MLP neurons of a small language model. Each row is named by its layer, matrix (up: input weights; down: output weights) and neuron, and shows model dimensions 32-223. Each number is 128 + 32 x the weight over its row's rms, rounded and kept within 0 to 255. Numbers have three digits each.
Before each neuron's rows, "fires after" lists the tokens most often just before its 100 highest values on Wikipedia text that the model never trained on; "fires on" lists the tokens most often at its 100 highest values on Wikipedia text that the model never trained on. A number after a token or word is its count.

fires after: " M" 29, " m" 26, "M" 16, " F" 5
fires on: "ult" 17, "id" 11, "ic" 10, "idd" 8, "an" 8, "il" 8
L3.up227:070160189124089145096111122108152104155123177052129110118101172147095097112042133136149151156146115171109086082132120119082085130140102107180160116135142168164141205163106087123141091110149172153142164077112135102093085126071132113161228134121138154157132103107122132153101099146112199135115105148121135125111192145085171133116125087153133147095131128103141146128139081167165149093161113143167095153116146126224108097092110106120152136142089131114130180076116083133099067120099148105127177102069126156089117063150139113161089137158118095115121102161064137074155110140119123061
L3.down227:125154072184127131081113083142110119092196118172170128116119108107138179155130181075174116136140147136136167147140154160117101185128131200167131151091144089153095096118110169114144134150217084092150166159135124125193156090137093109160124132127112085118118145162130126121129073099125085097134156135181118122118081094147153165128062156103149035135156105132142129153142128120104109137146127101127151139126127192149118167099174126066128102029123176126115158136127135106156160140119052195117124162147152111126142126150098086106167127127139134131118070084186162087137149161136133152

fires after: " |" 58, "-" 6
fires on: " " 54, "–" 7, "-" 5, "ro" 4
L9.up137:142116102153141101170105101187147087095159133131148108074171105158144170118145153158108117117110111133123182174108112091133097168156110145100139127158092182189066140092116095113149081119120124177141096116060181192152187152131162138140152091130179136114120092190088106092190130179177155174097136102126152092075157106154130128123117121091162198139128131175114142083153151083102190138166126145111108141181121059089119112063173136186087107097128135121094121077069142186128138072111182104115068104089132195132084112090097157141100123099124105099206136142122096072130132141125099132
L9.down137:144162146171153200055203154105099115150137147062087186137111098196091083101138115137114155158138113144104152138157153158133166100163178069117119139092139117144190156168156163076155143127143166101120105172203127115106123040130114159166125075112165154176111109067058146158115087103157137154086087153114121137166122175100100080144141142164132116162115160113134126147119105146134158170056161142170167070119142110127094092147150122108128143139144159094103121143089086128149119099139108133107162162130124092111141094165152056137163033163113047148083097094075090148108124114092145145

fires after: "==" 25, ".\n\n" 16, "==\n" 9, " =\n\n" 6, "===\n" 5, "===" 5
fires on: "A" 56, " and" 6, " H" 6, "H" 5, "om" 4
L4.up1087:118117103142130145136083115188102133151126073127178120049110106128099091089182118164097087079114124153140079127127133082121189143078142126145146071143129108145073149158090066057167107115103136170145126115157131173139145097086118125124171047183115116134083112155120085166082099089144091129157176160158131170176077151149111071126122126158132127154133123162115180086176089140097106106165159160123128137141131129112153158165117075119169116151097152149122117098117129118116156128156214130129137161148067118092120190166114170181115167153096161107189123038127123204147146106051136132
L4.down1087:130126145119077136099131192124160127135128154180115120193134131162180188156113085075169161207125105129128194122107110108109078103151070171147074160113142177157125115141109193152079073151085106112129162168166086121113110134115138058153132153126102147160204150136153166065183192155077108170078153113126110124127143134120175181130138118123141134111115089176132078183101127137093124165132184130154111131117127108148092077162109154118139184174113069112120190092133119151119140118188065128087113096129132160102145101153113111072176172100127111188126141183100188085140096130194170154

fires after: " |" 15, "2" 12, " n" 7, "3" 6, " than" 6, "om" 5
fires on: " " 28, "," 20, "–" 15, "it" 6
L7.up658:165107128112185118129112080187065137187138185095136153053169109142117210207128166135140107164113113166125142129100112078098162133170154084137106137131198099156105163108120083102152143087103060139140086131150160080125112165107103116146165158087150104098105153173099098137110126130133215173106114057138062162116208167166164121111163138106093159132119114089147063132119182106109101143095098132100105178120093126180060117064167175159135181119122160121111080111206106166121148127133203132192116092133125148120087119149139090137113115113113160098104129153151106183149126126104145131
L7.down658:158092168110156130128165083145129111181153108138146136123144173069106139129144150161124135075113145117137133136108208095115094123170075129186135129159147171128162139137165131155132175105148127057161103141149133155110132154090145099089171090116152113135139118152083117116086160080132076110102125158125110122181106093080065138123129169178065140139148147131107188144151061125062133170086085158111154125068077128136107100169154123126137143128094116142121185137134118150152115161146152172173144186083106094067123132110163109105129127127109128141136152109140110137150094092140167098

fires after: " m" 15, " G" 13, " H" 10, " h" 8, " M" 7, "f" 5
fires on: "us" 16, "ant" 13, "es" 9, "an" 9, "ous" 9, "o" 6
L4.up395:150132138185145075108144140067097118138173163219142059189104117117122094092117143104080137142148096141126088048145143081172170118193159094155150131103121172182123123139116147117193081090113109074162111158156138158071187153123154114113132123152177144148206150131109089131163176191144154135095056065150144104134097140131149141141150089095161114092212109124106162105113086131144132086138042099174105098147146151129084095121094125142165127109065114130187129087140192133124172201076056139172160136143178156077139132156130062170154149101114141153228126218151137150150106124124139135
L4.down395:101072054129105084101097147054169120126086126140169146138149069154128121108114131082169120178117166114125080129158122104119182138083037145063085142100155060129163133179065191120109083114173126163123120173123141075129096168141094146162108133109061187117149103176105091160127158082101157173140131117076170127104110161072148082145082138164143097128175102150150152112099099141138150154126100174168128167148123098106181109101131125103161087147178092157137083151124117134132085165091077154101134106137149132127097109172185110146123103118149143130129157043119132185130180160181155111

fires after: "l" 12, "f" 11, "h" 10, " l" 7, "b" 6, "n" 5
fires on: "ant" 18, "ab" 10, "ib" 10, "qu" 8, "id" 8, "ist" 6
L3.up523:108165096129127164095160095111093109157106167101162142146096130102087078091123167127144131085187106101082126135145155125081191139145174115191181097150121188071117120125135134131121096140121128106174186189103166128132172124207107114165137132155173085080132159089038105084116104087171155119151158045104117101101168174138149156144138127105205076129130166173112127094164146150182108132105150107161155090073118099161173166120099103113099094145166186103095150107189093147090195178098112117175110123144142174127101104072156168117068170192114155139146110148114078141115149122128136149
L3.down523:131131124167108142106123187139118105122199151104119153145118124087158118105120091087099091178132091141096115144139157154071094119182118078101145071144085166102150112120165145114130110109132130146145106159158132084147140120052157158135150142189084116168079134147128156186141094093128141193082087123103156179080115195104123102126133073113153106152123134075177067181108140136132114104130159121090106161133103177111156127168152105188117121134113172073104176028112147098127142137166158104097107081151136111161178093139142139140088105141086121148133131176065129103107100123095178123

fires after: " H" 20, " h" 14, " C" 10, " r" 5, " T" 4
fires on: "ous" 22, "ans" 12, " them" 11, " un" 9, "o" 7, "ors" 7
L4.up606:146137093098095084119114162119157149136095129134123077083141155094145106137087111116111079183129133115163143125126161168155084145145106139192137104154180148133132094135143117120128141142079111137196183116128146084110127114109166131075194103144122106164155133109058144207138197171153151167050184114218117122085090144129088129151159136140184108158110133158109168183093115085153066051188078139145130169138110078071123101151162130123146096099144096126140127119091170098094106156142104124154120096171210135116107091133131121077147108097118105087114118133140122105121142206149087100
L4.down606:105154170134133124091088156093175114099150214156066132109132087094107159125136125084184085172125150083088152111146150161154115137149135051070092151144140171051141174064195126145178096117206080130069139132140147150113135147148113138137141067105143085135136137123083118132111153122149125102111121137166146141120084083148181120160136149108111124083127161103127076112126117083107125125133110127126162163134136104147113134112187126140159106148131109122093084162123076070138133161067149129104193190097093114129112120173116160158159128143078110078118133107147081089156144209113055176

fires after: " B" 23, " " 21, " inst" 8, " in" 6, " organ" 5, "ank" 5
fires on: "é" 13, "ost" 12, "r" 12, "195" 7, "ou" 5, "ver" 5
L3.up406:151147158122146179140151198137125151113143164136118051179094110178111125120131136098153111155115174138123138088132088067083136143145124078123131151132121123151147100054088126067174162145129140200141137103087103123162125095143139202118116109149125135119109150091110141130123106100092088166071190101089108153137108182069092166081143143148111081105147165118233119142135137134114198072138082080159159102140134118141163139175141088138117161069092111113130143128127125215137132169138127076109139133143109135156135148174136124164086174122154122107107170162178172095153106108125085129
L3.down406:152175146082118109113110109155172117111163090115161154118167130127187118178143144075128086118131102140133168116108120109087105103142079195135119126190130132173096104152150170141167169107098072068085113104154081154130167154124134103115143164126149163191117089099201083114097096165124070152157120132152112097084113088163146104093108152105131152110085088136085095124119182101137125099096141144100112095130126142125145167126138133127178097156172165077090105093097147063109126133187132116101073152172115087128128187100194156165195126150170138100104121099104108125164191086124107151

fires after: " a" 22, "th" 15, " A" 8, " an" 8, "A" 4, " comm" 4
fires on: "let" 19, "on" 12, "al" 7, "ch" 7, "way" 6
L3.up136:114082138120129123216133164160114137097115141147179105091115114125125048126170095071144104132113114154162079150102160120109151124141123119140158080102088177096160149119094123099180156121118145133119164116094164086116074145115115091230160159155129130125113078138194169109108092077187129188137128142139161083122128077121114086119119186173122152131193096159122147115115125143147122093113109112113084099079160099107190161122160143135149114134160173112078072120116146151107099124111160157179096129084035104070135192151165193179109182193082128123141199154154137156182132188106117119
L3.down136:138134135176114138095073134222140078152102072123127134102098152144141128117131112117128157135145177064143098107169140118137120136125112144103129115129149129123140095091137149174081121128135126093137092142133117122141119106125118126106174098038152143118194163134058145094185132188121118176156067102086094120109167153109142121115078147112126097136120135158157053128146117137134115173178148159156116161071136164127117137131131122101130125147123147156187167100164122040183163148169087099068122121133147054118119179068076106138134142122199141117092177077116117108100074136073173115

fires after: " R" 15, " Pl" 12, " l" 8, " Thom" 7, " L" 7, " Bro" 5
fires on: "at" 19, "ok" 10, "p" 9, "ost" 9, "on" 8, "k" 7
L3.up174:162129046137142105097093107118097157119137151129110130123143195102094151170150123161097167181121138164085157167132193169164114169176178081162145118129105105115123107144101095162142087137056115158046105173174142171140140180073145074173100145118178116195111109133195092111088094156088141135116160177148070046099114131117139139141101177137102094118163113126141119130110174111054141119106092134125141123160162147087146108060078139126088104130172118062195084131096164171146123073096135140157173143138135071139131102102139137150065117092113158149147122168120120197116178132082053134
L3.down174:137075116079144143124122142157115133087138151125126150130130111197050095114165113077091149103106203161126137147106094115122146123185126122168141107093158118204113141177145153103133155078196207110117161112094068113106118145097059147103127151145122083124134144147156106048133086155124093098162148061112117158129086125088108121157161115125141086192133074071112128125118116099087140126147163113123081076088113121184191137111155065139136153105134173086100128104170104184143152122153165119081117068091106147136114120106130160178167181179083090059101166140127132069136121118114131114

fires after: " f" 23, " inv" 10, " ex" 8, " M" 7, " d" 5, " F" 5
fires on: "est" 20, "ell" 14, "h" 11, "ull" 10, "and" 7, "ang" 6
L4.up139:084107113136106077107130113119121155211093183122134092158132121088137148047152161134101099102193126094159106139127123194139147099097099084076114127078143152116117156067157121126145075176133151105145157138153155160138080114082180097139145109101148127163114113179073138069139111153133120103131086195128105160132129131135134151155108165169152104119116133139130119152100128184116150100174084131069135140121159108088122138135170147040193094188102082138118178075053144129148096151125112094107154109112126145141141169110106087137081147117154100061121078180104159200162117109173094172
L4.down139:087175140126127129144096163157054109105163097152151104110180115108140126077121130132170146101142078123165128123191140091129103112172079175121121182139103122127103089125122078084129138108153164105126187136148149151162159109126143126101194190103097139073144172190143110092181110085151172111109118133107092146123113092103187122092173146114171081064095103153159100106112155120179137139131142077102130132124146152105142078114155081144144146102118051070113139166133165141204099105079163112130067135059089126159106168168091154103149089096143116134122109141093113096123161080118067117

fires after: " F" 26, " B" 17, " f" 9, "b" 5, "eb" 5
fires on: "ill" 13, "oard" 11, "est" 10, "inal" 9, "oth" 8, "ull" 8
L3.up927:161045092105149167118137116076115107132128165167099122138179166054118158095106162147135175130094131111097075096141146147162153079125130153126087091175152130132147180136140117132135130085095096101172171151173090181080136140105093119191144126052144185133104141106134139097095124135079148124131128123153138127132158105114192093114096138167167104156087148157145172111087116152177130060094195129088126109121132159183089124096129124090134108130102060173105132100179132133131100117151201120082089112118134158170111105107139149169091118121160167113169096174164156135086140143154167171
L3.down927:143116120133116160112095122148077119048102120133118141161137102104083140107101149158086148180071169062090178136143119081085117122099137159115119104090163152119075123089134104112105154206148124104125133067152181123185141127108144137136077125112121155157124123132152172133109098162146155110152139146068138105166111161101168137184175079168102180112179118086121134069167111099104088114084095120099141127155133102177170162116064147087136177127200150116143106083083169154161093131110159180138173177119135129136110147111210133134080151084100127108094136135117167135122180107158081129

fires after: " A" 26, " as" 14, " a" 12, " Al" 7, "A" 6, " L" 6
fires on: "z" 15, " well" 12, "ch" 9, " Ch" 6, "ly" 6, "g" 6
L4.up697:144106116130137081156124083093162173064146162142145083120129168106106144111117124109165120178063082129121122160129134164139147124147138097118163089132126120086088168114122088137146106139114100106056084086142160105166153103140206144160103116156164167067116096168151110175122153160100136195182164061110189121108139100118122077134170128190135064181165111139125147171157101167172114084151094126116101120186102113151162183093099087175162130150135155101170125148074128134116128114114102141188099119168068150116170160128165124137130142133138107083119125137140195043084146094091132116
L4.down697:101136173080109159105087077124109111177122107114109170120096098123137117153113128134141135063147097135126100067102082091082170111127095118137133123138118148117098069108122159143136150109136083131139147177156115126108113097143091119095110174099118076152099173108139093081122052085189160148071132205133106162127152152108120136163092128090135153053102090133153164132083137100107105167159157148161158138113138147088124067143171148123153144156129086165100094078142109088122110084091168173112166152164162102176092135080119137140220124173132167123108162062174081169179179112094036191

fires after: " D" 32, " d" 30, " f" 10, " F" 6, "yn" 5
fires on: "ull" 17, "am" 17, "all" 10, "ail" 7, " July" 6
L2.up1251:149095124167152161106095160131139140154133130135144147131070128135117103136072142155142047102147106138118152164137140132095178173117093143140132114110138145131115136125123136131120075211207082176086148133145148061102083086148121111151102127157137106098146147178156098149125157118120159090104161099096126196100127175127116166061139102193162089108176127119138121101090107088134157091127104178087075144146112133165046083152123142135169058129119135129158168075120111126081143067146158148128115127120140120161099149122109146076107148143111118129121144173124158104100094183116105161
L2.down1251:092148069093115137122170109135140124100106192143121065132125119117089155117170118124143123123158179153142149129121134157119173126093167172080111129110109152122178111105147111159150189087045169096163098114185183163121167173067095103156148071140152167191126104130101195065081131063104099134162109143094068091137167062150151180180114120098115149140090104084086101162127134195109160128137140098104156113142117121050169224164132137109104112144105156116108132141141129176187100117141135171100099196096124109101175088129155069115134103092074117177145164097180105115109178116111133102

fires after: " m" 33, " M" 28, "M" 11, "if" 6, " L" 6
fires on: "uc" 17, "ic" 14, "ust" 9, "ar" 9, "u" 7, "ican" 6
L2.up207:089170141093132242100109173177152135142072084100156144104141083102052093153103132154177149114120061130128078093090110103121098089097143077149130166131159168169132122080117133128151121144143089084122177146095163123128127130113158077110161105069143183145164172080078104130172069155125079152129096164178149100107211184100087172107038164147116122080199155167114167123094107155117100114184099160130145123114140130165112158083086099105161113124140135123111133136125076180127140096157145109146119136161126082149168135226086108134118112170111198067128198096183137139142151136108151135
L2.down207:129138071083111099108158112143150142133136190142173089108083131165151169111133123134111166128095116132149187139163087198090149159074129181112095123125118157149104078147114090153153156118151164089118160105088099151080154195131115140119170093127123128130089092123099119185142108182099083189147131087159159078092162095125085121115105115056167099165130059135183132135121145149096163117196070138180124162109166190118181089101098135181160107170198121091113062127135128116157113100079109159116112114157125106080126071143135127151135092160150070127177080135188132127163099087112147110

fires after: " sp" 12, " resp" 11, " R" 10, " Bro" 6, " ch" 6, " cl" 5
fires on: "ok" 33, "os" 23, "ons" 7, "on" 7, "ip" 6
L2.up104:201095137120113046134157089132150127169177117163162132083212098114129116101113097122156093194113152092100128044145151145092105167144179116091139154128143180136150070162084158201152120164115083148093151205136080129176141107100156146132069109148114070138078113166134140157103064189104102122155118131131114115161146110168139086123173131142213089152173134098152174180150174112086107145121126092121183138116085110085105142129172173137173113112119136120136126132150186092168102124145153162156133071135079099121116141098142124098095131145121110141124117100132143143097088123082113109
L2.down104:132141137133122161146104051137120104115165115120062143147115104059067113107146128119148115177167208193119145093150108122084077134155175107153127195113137145115148087092141121105149064145194087093110114106169088133176123069099094065096159113147164112085189090148142100049158089184093140159135121195132110129059160058111121076136054111095150153106117094149122119133113157089151111162128076144146164192130164110070153167139091149114136137070100107172170144138097120147184160127132111112131094144144081126140156170158129145082114061109102127097121142161153146072132171174125146119

fires after: " is" 29, "," 16, "born" 10, " was" 9, " " 5
fires on: " a" 38, " " 20, "," 9, " the" 9, " (" 6, " an" 4
L7.up860:149127195027131145112129143124065207057091166122128104128146139162121138109150126167174118153112119135167143106142145118173130148177157098161142135135134143099126122126107145103146162152116119158148132080113129121097108126164147049217098098148140156183195120136125064105097154075130154048115088147165132092135142140146109121104156192126125085109094126161174131093167094127129169169163123176135122114148103140121164196106090086122072156122122085149141142079096130078081138097124096146170086134140119102144137160110174090122140164082121164099136139152134077145122117174124104111
L7.down860:127161149122147117102101181086109135123162145102118185164090152144182109156191140175157144126099158099121090108106121069118151142106097142077149143113108133103092145085131154088074066103110145112130145121091088146146132087124104138168152133157109110151145157159134138105106101151177127097110124151102092124189145080141175124140130180081180150145157116081087114080164087160133145226125092220116094078174174142137089178116045163124102110164142135083144146102152146077156104089151154147122111156122121109087129122171132104142111155091081143095082136094117060114143127150104115122

fires after: " E" 13, " e" 12, "r" 8, "E" 6, " gr" 6, " tr" 6
fires on: "ar" 21, "r" 17, "ade" 12, "pisode" 12, "ack" 7, "as" 6
L3.up45:096130107105099136157077087103139196140135161093143069109144195140094137076109104129121155105123101128116106105144098083090158183086120135153086114137118093132157137201102134108100198118110065183111104122123150131139029129135103123151153100094148112139148123096131110104111196124143155130172119172148108132128109104160120114131091115104108148155155152094189155183116100184121145124084066108120086152158092097102084160095113142106096191155167059092131104155162082155112144118083180138164141077133133132138134085139088118155177097177126154183114121158128182101185093095049089140
L3.down45:178171174107119148200100161068105115149148121150118151140128167118041161162127098142123102178135143109130156107141134057115122135127122139155115123108155133097140114093101147116155153134085122156156211125097142159096160169117160113053159137121136113185117158137173148150126167157142121046102143109125096100155169034157144168132123118170121149095140148111117160111088133078091138057100078111115086062189171115118128096095149132136127112143125092153120135099121069165137175124083165140116101123175179115136083106173190129105063116102183090137042139169168132089148082099197137086

fires after: "==" 43, "===" 18, ".\n\n" 10, " (" 7, "==\n" 4
fires on: "S" 45, "P" 25, "C" 8, " s" 4, " S" 4
L4.up1239:057140165132140144129105124109113117089095108147127067069165127136121091135128153112151129080144089144193142122096100112183181121121137107153119113143166078096146108142127094079123111071160149179111141126158187122141130107088087152151097140075125145149112093174122185159087117125111147065142140106098103098127127136031118158082080073185129154149166145097080119121159136073110075102116111168114151093148137116108100132108140140195153104188095130134162121124069158095204136154140163113170142180129121198130103107192133129164096077161158113116132056145152102138163119111138128164
L4.down1239:193122058164076124074128121122204143192187125127155096176109134111139089097144085067128117120120188097139089132202147153106067114208099129131108129159162120138074158129115195111115152088108132082179127141152071103162145141100137087112131085167147193109146185125155086134105161095114128124177112134115123131153106118123122122106166147052107137143102126184114156105156100142126109173151152160098132125106085133217144161115139148065164121102122115135100161151190086144114132132098096164108147138146000089121140160091068080102164115151168148160124177110166138113122135093147167166

fires after: " |" 24, "," 19, ";" 10, " W" 6, "W" 5, "." 5
fires on: " |" 18, " and" 10, "hen" 8, " who" 8, " which" 6
L2.up1275:114071105134114154166174105117086167130158082114111129132099081087084169117155134137110071124127121149152148112176089139117071105157083161171138141195179074111105126082126168084063100077151085094099148106133103088115083147135176121171165128106151150111121079160137098076177150145130180114164114121144126117183170110080157123091121142157140162131094121188133145181123160103147153165075165145130187102097157115130091122167145116127141103125097117120136085122109097135129159189127171174175092121133131076079103148111117143081106117085097142137151046141115142085124116101139149120
L2.down1275:129131157107141101100080158068112135132113076141125177132173160183102101123078130139193147147139108122136121108124197113162112167110155083137097154077143176133142124161144140081130141183140180170189066123160106143132162147136086143129112164159102077089120199067132153128118120123166106155115158139054092093088090215110061086157139124080128121112118155152105108096036121115094136139168154181111086140106161151157140209119125138098129165150127120157134133179147152066171145145118103110135163123091200093125108120086110135145114084131130130119078139083103117124128143162116063088

fires after: " s" 15, " all" 10, " D" 10, " d" 9, " O" 7, " S" 6
fires on: "ow" 19, "ail" 18, "all" 18, "ch" 7, "ay" 5, "ey" 5
L2.up513:062154153117179092128087179173059135117132119130075173081119117132128149110137205133120123163111079075160121086194052138089174111094048141165091080138081102085134171070105203144140089118136159091119106125133094124096115153084124160110095121114139096062176163154141132142121140141188150151155132108148156136146120137122150149087108099186173114130134133076162171120141174126171195078134142082149113118174103123141121081130169129092140192095152190130145147099203102095137120122131146152127085129131100112095121140098170081141122120142119102100114104208089114135090153148123099179
L2.down513:151133106104113100093161091105095203123078128103124132102127175124110146137158151084167070190097135179101175139114155181105088128081098142068142141081161158073093097124127120158078219167158150083103143137130108040157168103149144098099142163069187151093208126143129111169085110132095138154113127173104124130116180101118075099143151144150113140095201121097120112227156092094134109187090137171150122142094092119105103154089143095106123168119122143205140064104162082148107115118165137131136045139134145170119101094113178093123130140099117112176125095183143146116110137066093146070

fires after: " W" 26, "W" 17, "." 9, " Th" 7, " was" 5
fires on: "ith" 20, "hen" 15, "e" 9, " After" 8, "c" 5, "g" 4
L2.up302:118056073173128092163123146124134097201170145138099098152143124140151182097139154165163137177116099142127156121144152088097078105148172098182114173145123138069127146104110116106123160112101149144112133099147103117143161141120113151139166082086139143152132092117096109134146111080082149142127133118139140170172100109069121114116123113098171067070098135102157186158085131116107108131084151144166159163102165153108134108116171110154116091160082195175112146131127155133075095126115127165096151159140178115088125099129152177186112111173137151088147134164129148071154141045140102101
L2.down302:058150131076149084121150141094116094106117089103087150134070160167145150105140068147180137121129139171106100117169156145118089130185086068155129180118155112206122147128134128172130161092135199151135082128106135079103064119115052185134114159124117098128132068171137172125114127121122106103120108098118125131108141157099088128202130183132141151167144090170122123193132127115103157138166142126129084138158215139111039159197139127123106127133119144151119139165104140046087116096170169127154160107081064087143153163120156129112108191131139144105099091148155108105101097137090108164

fires after: " f" 15, " F" 11, " D" 11, " H" 9, "un" 6, " del" 6
fires on: "all" 26, "ct" 10, "istor" 9, "ootball" 7, "ight" 7, "iv" 6
L2.up69:105108120174121155131154093085100194169163081175161135111128088120151117112098106144155110140161141131114140119128159198073146165146162171161106127121151108091198104080195151192084135149167152119143105103119125129136176108149191126092168134123096119141173082100123135119136146087077157102127156173158155137129098133124181132110140060159162054123100169136056136062117151180141080106152125178086126081105141078136066110101184105073155072060118148167150094090110154145113201161116108149116100101085140124184146121165171124094138148141145137112125023174127129135136085172111090124
L2.down69:055079184142081108131184173121109140174125134173141093150103151099141085123082130187051137162121138086143155180156082136057135110140118158095165129055128131106149100029180194114150180064123154123136154129134094145178162106163149087124136119144112121110073115111115085099124111160147124100158143090092134106155186153111108142096165090152050115139107166093142175127096157135114171136120147142092121171132142180135187129131103187123115125114169105121051101078162112136129124095129167135168141104151108150146145130158165149179156157133169085106097137153181086093125112170125128126

fires after: " D" 24, " d" 13, " south" 6, " trans" 5, " f" 5, " Pre" 4
fires on: "l" 13, "en" 13, " of" 12, "ut" 8, "ced" 7, "o" 5
L4.up447:134112083139146146155135114087165143152118123113176129086112097080130147138109132106210127176106155147089136179117174098092167087163139128112112108128170178099101135133174116126146126135109138103178092077166108159122162099096152101111123070182115105073094173126098104113121137103118159108170101092172106164170109099104147129142094059162165063174180137110098099122130105077132139100062136091077157113134122063094163068159136082131087126136142162142145121088129157143205104197166108192083103167093143131190108182121167093129133114123116061115097137126156096130136102147163127103
L4.down447:061091093157093096128158134143109166047107161122084189112138141107111061143113153130111195157125116123094083110164164172200072152082144118158096153030107111104152136142138177136079098058100061111114102137153136151140121101133104128076150185130154141104123130135110107118090094178147065153158120133145161074117102139229173135145116121078179195146103202183127124072115104069145141150136142166167150145156122176142154126147095151114143125104110076072182154164107145145111111128134140167111194076161119075120167178153085095121098125142103167097082147128199144106166138125121086126

fires after: " S" 26, "s" 22, "S" 12, " s" 6, "vers" 5, "T" 4
fires on: "e" 12, "et" 12, "el" 11, "on" 11, "um" 7
L3.up6:166076107095169101155162144166072096131139099173094135144101057173124156125121163136090130068133116083123145167098108059118179110074183157108099105147175152122145136076142115143118160084107161181150155092119142113110098089122093093165144164159153155110131109113163132116195111150133175123098132132150152110105158126098162129138080127137148163092140142164165090157121176160111095161168091130113088152111094142125160085126177089166073105165093133142181106129113170130120089115113139143086084143137118169136094129138155124103103168167149079065134175144132136138080148133111160156
L3.down6:116164129164103176092115155125091129136142143109147099084150200077117087149074097109150116134150064152092092099066139139104129197175111144107156136146089120064109081203156179095084103112111164130114182108111169136169150159133124086120076080184170111120143090142100109102070129130118130139146122196152136104079155123147115105107169130157162096165195164087098156141138095074153182116111065149169120067130150089158123182074099140071110145128103134169162137169177122121116086168135114143199094119151202126092159105084081129182096140099093130135104109153138078134167141134086124141

fires after: " D" 39, " W" 10, " Br" 8, " d" 5, "-d" 4, " w" 4
fires on: "el" 20, "ub" 14, "u" 10, "ad" 8, "it" 6, "en" 6
L2.up362:114163104114117149095107118165135192100115089136086141197080175110097091161137173144160101103133145124091146061072097099127115155158182122130145145123122162130128175101144102170120173152105045109135174131128108094079113183125117168121149149112140108168113150098111110165159133113069136037099108173135084161185104201090155118102022157120072086128116158090146128114106140150119175114080098127098136097121139085189122150124153131092148127136177157107146100098095141126132149129057109138148134113154086120156073147177178147109106142129177145114087095107139165127090106148138097175
L2.down362:172139101151140172070121118139143141128119117093152137096129079130122140086095142142150086197104070172148137155082084169053177158137118146109112123079113156131143130128121141130072139122089088173132169097155165118050092127148177162069116111083087112187110146078139127131066029179136120101137129150133093110129161072141068130099115039123168145137095166101176161141164117152155158116125064102103155103136157141124120161129160098121156144209137150113169093165097121178100122147180123132142133178168144107174117175111157125131111105139133174134107096126155152103157122069132102113

fires after: " as" 19, "ar" 13, " is" 11, " Mar" 7, "uc" 6, " was" 5
fires on: " the" 22, "c" 18, " a" 11, "ch" 5, " its" 4, "l" 4
L4.up994:105167171113120158127105114102075118106149160114130154155170181103103116116182178095109145131158134100142086107118121192189147134180175105155081109158123132112133137115148119108094140128126086187118125076129167136168175133108178051171054068116161117145166131095108111149154102102123169133119118139057146128131139108119093169121172143117095101134085080079153069158121107099149158132165131090144140162134149122068135106205120152077140091140204176137122111125130130086081085124118100120118053128134149082146111175094150135111112148157141157113098114193080129115164137104078139062
L4.down994:154117150179107116145078153125107157074099102076152098067097120176134158135144109105154106104208131164087120121202071031065154072158164139099098036138149154101100157124183182139137136153167079113186154069140144175124165166194151099073101153116155120138119176162124137110113129096125122109067118071121138144129120097150150101150184129166166119134123178110102118146149144125134153099105083169176138129114103145069128135096099109111082166114128142149115100153134160073173200173125175132148114118171060103153109099043158117112106101141136095109096102125128158113123125177086102165

fires after: "\n" 72, ";\n" 13, ")\n" 9
fires on: "-" 94
L4.up1261:114139124103057129157125145147107191163149120138113120112149117111149144126185095102046164119104125182090072113130131131147121163112124098094096142076139157178143188157119105124117158163100093123103114134131121209125161088095145054141169137118132108197168199099125091131183112180211137180107115113097157170124076090119087194167115155179089176116094192123148046113172110158120178151064103128120191152109164040166133159089152143089107143107117157139156149155161155086137115133130104143122060107122083110106134160132147105136137102144117079093121188106111131140124148129130180126
L4.down1261:168144112151080118124093197095151151145165151092094152190075124186099081128123101085061152111089139102119128149135169120088196123099168130075095186107130129165131118117152144093137163194114100144174143110051102186092145146077114116090137141140159081210161171085148052173151134189125134132117146099106126133123093116129132176085083099094112072202164151087161067093201163169126155161137128128116116174153158104146139102087181137138087136087119152132126106127118150090124146120088104186197121105099061125098150148174112116094143113096123136163109150153123164123134132109104109161

fires after: " D" 29, " d" 11, " W" 10, " F" 8, " f" 5
fires on: "ed" 23, "el" 21, " medal" 9, "ebsite" 7, "ied" 6, " |" 6
L2.up444:082134073080054161084159159146165133084066071174152158145117105113165114099137144155185098127128146152110135142077138117160144155119129130145203130177156151109165083112122136140117085164138126066168155129105177176120180115178137082097084180183142118124089165098119093157113126110137090180110107116129137181126117120129081089104138112139136094097152117110128119117125101088113145102097098148143151130089149086176128084143145106107113158078110152146211112059116145144090156122078163156135099148067097143161169152102167096094109141117177135172136116086054096099157116114142107146
L2.down444:101149135129170146129169173085152097050174123153144125156152183137137139122110217086137084151101206077119104154152127104136136158128147098100081173156155132094152135077156222097150123118126153100110113086085162133093146123079133104117141166177133129133105126094099110148136086131057147130127102098106078139137084134172168114108135158101139170140101108097116096114082091125117127170085116136184185122143101157166110112083185100176108085107139158141150092109076084144140161144057155120132103096129166096133121143109115194156166127127176131097155136147153089077133128146125151082